From a checkpoint of a small transformer trained on Wikipedia: learned positions.
MLP neurons of a small language model. Each row is named by its layer, matrix (up: input weights) and neuron, and shows model dimensions 352-415. Each number is 200 + 40 x the weight over its row's rms, rounded and kept within 0 to 999.
After each neuron's rows, "fires on" lists the tokens most often at its 100 highest values on Wikipedia text that the model never trained on.

L9.up1791,201,182,141,201,216,184,177,247,259,140,183,155,129,159,178,204,209,199,227,166,116,293,209,271,221,218,215,248,252,180,183,236,176,197,220,300,174,193,210,175,259,249,189,153,230,162,178,231,179,179,204,215,190,200,232,244,197,183,223,182,129,261,297,153
fires on: " |", "|", ":", "-"

L9.up2720,163,186,169,260,233,205,233,166,173,203,138,206,198,166,173,199,178,146,220,162,190,236,133,194,141,193,203,199,99,195,214,99,159,159,128,206,180,231,191,242,257,154,229,215,287,267,236,200,260,144,208,238,277,240,278,125,209,146,274,121,184,215,206,231
fires on: ".", " Sam", " Red"

L9.up2373,186,192,264,227,188,195,192,192,141,127,188,177,238,238,194,150,271,222,225,213,211,189,275,191,191,211,211,126,226,230,244,235,139,91,160,247,257,199,206,231,183,134,244,202,182,267,181,232,235,250,173,220,206,251,226,238,179,205,182,159,165,186,182,268
fires on: "t", "d", "m", "ar", "a"

L9.up220,125,212,229,190,187,220,209,128,212,155,172,161,107,193,169,115,214,137,188,217,163,229,207,188,254,211,266,196,137,164,236,181,239,227,172,125,202,208,185,201,169,212,149,286,178,93,142,228,170,144,224,152,159,267,175,179,203,246,243,184,245,164,177,241
fires on: " ", " (", " a"

L9.up2792,191,202,208,183,246,185,219,204,246,223,217,115,187,166,232,193,101,148,247,209,183,150,198,214,165,216,144,240,166,178,172,187,194,194,281,234,262,221,220,181,197,227,246,248,168,205,248,176,149,236,186,223,200,168,174,191,269,249,146,186,266,175,208,180
fires on: " at", ",", "==", "At"

L9.up1780,200,218,205,215,160,211,152,152,244,221,168,150,226,229,166,163,237,180,195,238,167,182,195,243,239,167,199,212,172,208,228,203,204,157,167,245,214,225,217,247,189,184,230,208,216,171,156,248,256,148,233,213,218,189,163,221,235,134,229,173,214,253,143,227
fires on: "s", " and", ",", " of", " water"

L9.up390,205,197,183,241,195,205,102,222,265,237,214,171,218,211,218,197,279,194,213,190,233,202,157,206,221,217,191,233,197,218,187,297,259,223,131,220,211,188,224,223,232,151,240,210,201,209,141,215,147,208,221,192,274,189,332,235,259,212,182,139,197,159,178,159
fires on: " ", "\n"

L9.up1188,163,153,246,218,188,211,212,138,183,184,188,218,124,282,132,153,233,184,238,208,141,203,253,216,180,244,226,226,214,239,217,204,230,176,164,197,147,246,241,175,214,191,169,212,206,252,145,234,189,205,218,176,266,231,230,213,188,247,114,212,230,154,281,149
fires on: " a", " A", " De"

L9.up2391,161,218,230,207,177,239,270,229,286,178,316,209,161,233,99,244,226,217,245,227,216,188,193,122,232,140,194,206,191,202,241,242,276,269,161,221,149,192,191,255,171,175,195,208,193,194,151,133,139,228,189,193,213,236,239,250,126,269,252,196,204,212,186,196
fires on: " the", " in", " to", "J"

L9.up1385,206,224,210,278,236,166,203,286,210,200,174,214,165,201,239,226,152,247,175,195,207,249,235,238,259,203,185,249,227,199,186,266,209,159,157,274,215,215,241,196,206,158,183,225,168,208,218,174,223,214,263,137,169,179,276,262,181,94,259,199,231,112,169,173
fires on: ",", ";", " while"

L9.up689,215,190,161,172,222,146,168,195,165,115,183,224,200,227,132,213,321,157,236,218,148,187,209,253,95,172,191,234,181,155,155,263,246,248,135,224,155,214,168,233,222,198,207,176,177,147,152,219,127,127,184,250,199,249,196,217,176,199,157,184,244,182,245,93
fires on: " |", "lost", ":", "C", " Nominated", "-"

L9.up1064,115,164,214,129,192,185,188,256,279,250,149,288,209,218,201,234,197,130,225,219,222,232,161,173,231,189,137,233,188,178,244,201,193,210,147,201,258,218,165,214,256,191,180,192,154,106,151,168,170,202,183,113,219,163,294,185,197,195,158,198,314,225,224,236
fires on: " as", "th", " ", " As", " |"

L9.up2857,235,164,153,214,195,237,249,212,119,233,293,224,107,130,179,278,263,154,179,156,314,265,207,234,234,243,150,237,233,216,134,172,219,226,183,208,202,142,217,240,165,157,221,280,123,212,172,277,142,150,208,173,142,192,235,173,209,177,228,247,218,205,191,263
fires on: ".", " of", " to", " on", " for"

L9.up1588,215,250,178,183,195,364,212,141,204,165,294,175,191,137,264,208,123,220,187,236,197,189,210,181,158,135,182,170,263,255,160,208,221,244,253,170,188,88,157,174,176,209,173,162,264,230,143,261,152,258,204,183,190,224,192,161,200,119,203,182,195,253,213,225
fires on: ",", " a", " 6,", " 5,", " 11,", " 7,"

L9.up2602,228,164,221,221,216,283,317,194,188,214,278,234,168,161,174,275,243,194,196,228,266,210,238,180,183,165,260,165,241,211,180,150,274,209,248,236,222,190,177,197,156,155,200,227,163,182,272,248,176,156,219,171,138,165,138,154,194,208,183,218,182,185,128,230
fires on: " in", "s", ")", "S", "tor", " the"

L9.up407,200,204,218,196,214,218,257,269,232,169,234,195,197,207,178,201,171,95,165,181,191,194,183,226,143,252,164,204,157,212,151,138,265,192,258,196,206,203,221,200,170,161,182,207,174,205,173,215,182,170,175,196,211,203,165,164,215,201,169,201,200,238,195,245
fires on: ",", " of", " |", " 5,", " 6,", "–"

L9.up2972,307,272,259,150,176,196,200,211,258,214,208,149,196,179,246,246,149,222,224,177,189,264,166,205,158,244,207,146,201,216,271,255,197,117,219,188,215,274,199,245,136,141,220,215,168,112,214,206,220,242,171,214,252,235,201,172,180,233,198,198,129,262,183,211
fires on: ",", " a", " help", ";", " and", "-"

L9.up1625,171,180,126,193,231,189,179,232,132,240,198,297,197,166,97,232,171,252,214,126,235,233,175,267,216,185,210,173,237,189,245,255,214,190,246,231,176,191,232,242,266,158,196,198,250,257,122,233,127,188,216,200,182,158,237,162,215,138,195,173,238,197,242,263
fires on: " by", " of", "s", " to", " for", "ed"

L9.up507,161,173,215,227,256,208,206,257,155,182,184,194,209,187,217,158,230,192,198,91,206,225,124,243,205,258,160,237,189,193,153,251,171,213,160,202,213,242,181,214,274,196,242,159,229,192,117,216,228,215,115,191,159,162,214,174,156,181,145,197,180,257,175,171
fires on: " 0", ".", " |", " to", " Hell", " SR"

L9.up2248,181,210,184,258,239,211,159,217,113,182,231,207,162,123,240,308,141,147,180,267,161,227,179,190,203,188,170,188,232,216,164,179,173,197,201,159,189,169,159,206,267,188,217,163,219,221,170,193,182,218,188,193,155,200,180,213,204,254,161,119,174,202,155,217
fires on: " is", " are", " were", " was", "\n", " being"

L9.up314,247,199,208,193,194,182,188,171,204,251,182,189,143,148,191,216,304,215,216,193,141,238,194,201,171,124,240,199,152,235,171,150,143,229,197,178,220,292,229,278,182,161,178,192,218,254,181,223,193,163,217,208,190,194,192,204,166,250,224,210,154,216,171,237
fires on: " the", "-", "–", " to", " that"

L9.up2056,205,290,149,130,237,146,256,210,182,213,174,193,187,104,201,132,193,201,149,231,206,197,122,226,141,191,204,166,124,161,171,256,137,190,200,216,234,158,189,210,192,172,151,178,161,173,259,238,149,145,190,111,198,193,178,196,198,173,176,123,188,252,218,165
fires on: ",", " that", " which", " to"

L9.up647,261,206,173,236,191,194,193,160,203,208,236,155,259,190,244,163,228,187,217,223,226,169,260,200,201,122,157,258,209,279,212,141,192,198,278,194,209,264,147,152,104,146,224,229,263,205,268,233,174,186,274,283,124,201,184,233,195,164,262,231,130,178,217,185
fires on: "s", " to", "P"

L9.up1052,170,138,252,126,192,164,264,185,191,226,200,199,255,188,236,211,168,220,150,183,207,256,225,240,186,165,230,189,143,200,149,152,178,64,125,212,211,286,204,238,168,241,147,216,199,302,170,212,175,188,189,221,166,222,207,263,194,183,255,116,230,153,225,246
fires on: "s", "a", "ra"

L9.up2389,175,211,226,183,199,199,182,254,176,150,218,238,176,147,213,260,157,241,150,175,207,170,203,140,172,203,209,253,175,210,219,239,189,212,184,178,187,188,237,203,204,151,214,195,208,245,252,155,205,221,262,117,158,157,121,225,129,208,234,240,277,193,240,180
fires on: ",", " than", ";", " but", " Santa"

L9.up1658,178,230,131,237,211,145,164,205,171,141,168,205,170,182,222,188,169,190,227,194,192,173,264,249,269,176,175,138,124,271,140,147,148,196,207,61,225,193,188,219,108,183,235,130,154,151,249,260,192,176,232,150,151,246,202,204,271,217,233,215,171,201,237,198
fires on: ".", " to", " for", " with", ","

L9.up310,210,149,289,213,161,210,204,190,233,200,213,214,157,142,225,189,202,145,182,278,179,170,247,238,202,232,256,179,235,172,262,145,276,269,187,165,186,233,146,182,216,146,218,244,251,256,182,176,163,258,192,245,277,180,168,237,182,216,123,252,253,218,190,176
fires on: " |", " in", " and", "tus", " to", ","

L9.up2493,179,209,200,264,259,115,146,203,179,177,164,211,211,274,182,280,199,193,269,123,156,175,232,210,199,215,163,287,187,193,220,227,260,201,218,200,161,166,208,165,192,178,155,233,182,156,132,159,250,197,140,195,240,156,254,201,194,206,176,157,152,267,261,166
fires on: " ", " |"

L9.up605,162,269,228,187,247,219,181,197,245,208,200,233,91,213,225,114,211,104,187,207,176,190,193,179,144,253,189,180,281,110,151,238,204,148,213,235,254,161,214,141,186,233,176,161,185,163,230,215,156,217,195,219,149,167,202,178,213,205,148,211,188,213,207,157
fires on: " and", ",", " \""

L9.up1977,289,265,206,223,319,193,197,188,165,146,220,224,211,143,274,196,175,193,149,187,236,211,199,255,218,206,172,161,214,157,222,212,193,143,177,139,144,212,132,232,159,96,130,124,210,181,226,204,198,198,152,127,196,145,244,174,183,215,260,212,209,211,201,196
fires on: " and", ",", ":", "3"

L9.up812,199,149,181,165,122,291,218,124,281,238,148,265,271,230,217,200,129,207,181,190,172,192,193,250,222,179,174,197,202,170,285,185,265,226,196,225,166,214,168,218,208,169,148,168,204,239,203,204,183,111,191,216,167,151,206,229,313,159,303,120,153,132,134,161
fires on: " or", " to", "-", " |", " and", ","

L9.up2027,180,217,226,226,242,208,157,207,215,211,192,254,169,220,214,242,143,217,128,164,211,203,168,227,204,177,146,152,247,158,214,138,163,191,118,182,189,163,174,153,247,193,178,154,248,232,239,154,165,196,188,282,163,204,154,203,236,248,261,196,260,200,167,179
fires on: "s", "\"", " and", " are", " was"

L9.up933,244,232,216,241,186,200,211,227,193,210,146,217,130,117,251,146,171,237,161,235,229,166,217,205,292,195,193,232,212,153,216,251,219,193,214,171,182,243,222,177,187,136,192,247,283,157,225,239,187,271,183,230,165,202,227,271,188,157,298,250,143,140,187,240
fires on: " to", " only", " be", " is", " was"

L9.up2207,188,146,194,338,249,167,166,257,156,174,235,209,143,172,251,161,226,184,195,181,186,161,229,261,132,213,191,227,222,186,175,231,190,251,143,205,200,192,262,219,144,176,178,205,163,229,243,102,147,194,221,240,168,235,213,202,158,167,191,157,142,232,226,243
fires on: " and", ",", " from", " the", "the"

L9.up1081,267,167,243,224,191,174,243,220,173,208,232,135,194,177,259,143,201,173,178,149,147,154,153,151,122,173,192,178,186,248,144,254,153,110,206,217,131,233,229,255,207,207,210,211,174,246,255,191,180,228,184,193,157,227,204,168,267,240,222,280,226,271,264,166
fires on: " to", " and", "s", ","

L9.up2703,216,244,191,171,303,206,197,236,141,146,214,246,152,128,184,274,191,151,211,150,191,196,161,182,239,233,260,254,207,145,226,212,212,166,196,167,267,185,216,200,226,209,199,168,199,268,215,268,145,179,194,136,201,166,248,185,242,155,275,214,266,176,222,237
fires on: ".", " ", "finals", "s"

L9.up2759,232,197,228,213,219,177,187,163,188,268,191,264,116,186,273,202,179,225,206,144,177,183,214,180,160,181,198,232,270,300,263,231,215,191,207,234,191,245,148,198,123,189,188,191,166,167,208,193,195,239,228,160,234,126,210,228,175,198,139,223,218,178,243,195
fires on: " a", "o", "e", "ed", " the"

L9.up2934,234,142,220,230,219,183,157,230,201,247,156,163,240,130,211,223,246,255,250,190,185,233,120,223,174,195,228,229,175,209,196,255,217,260,170,166,265,233,147,229,165,177,191,221,195,251,248,195,208,255,176,207,198,160,218,197,166,253,165,147,175,154,202,138
fires on: ",", "\n", " and"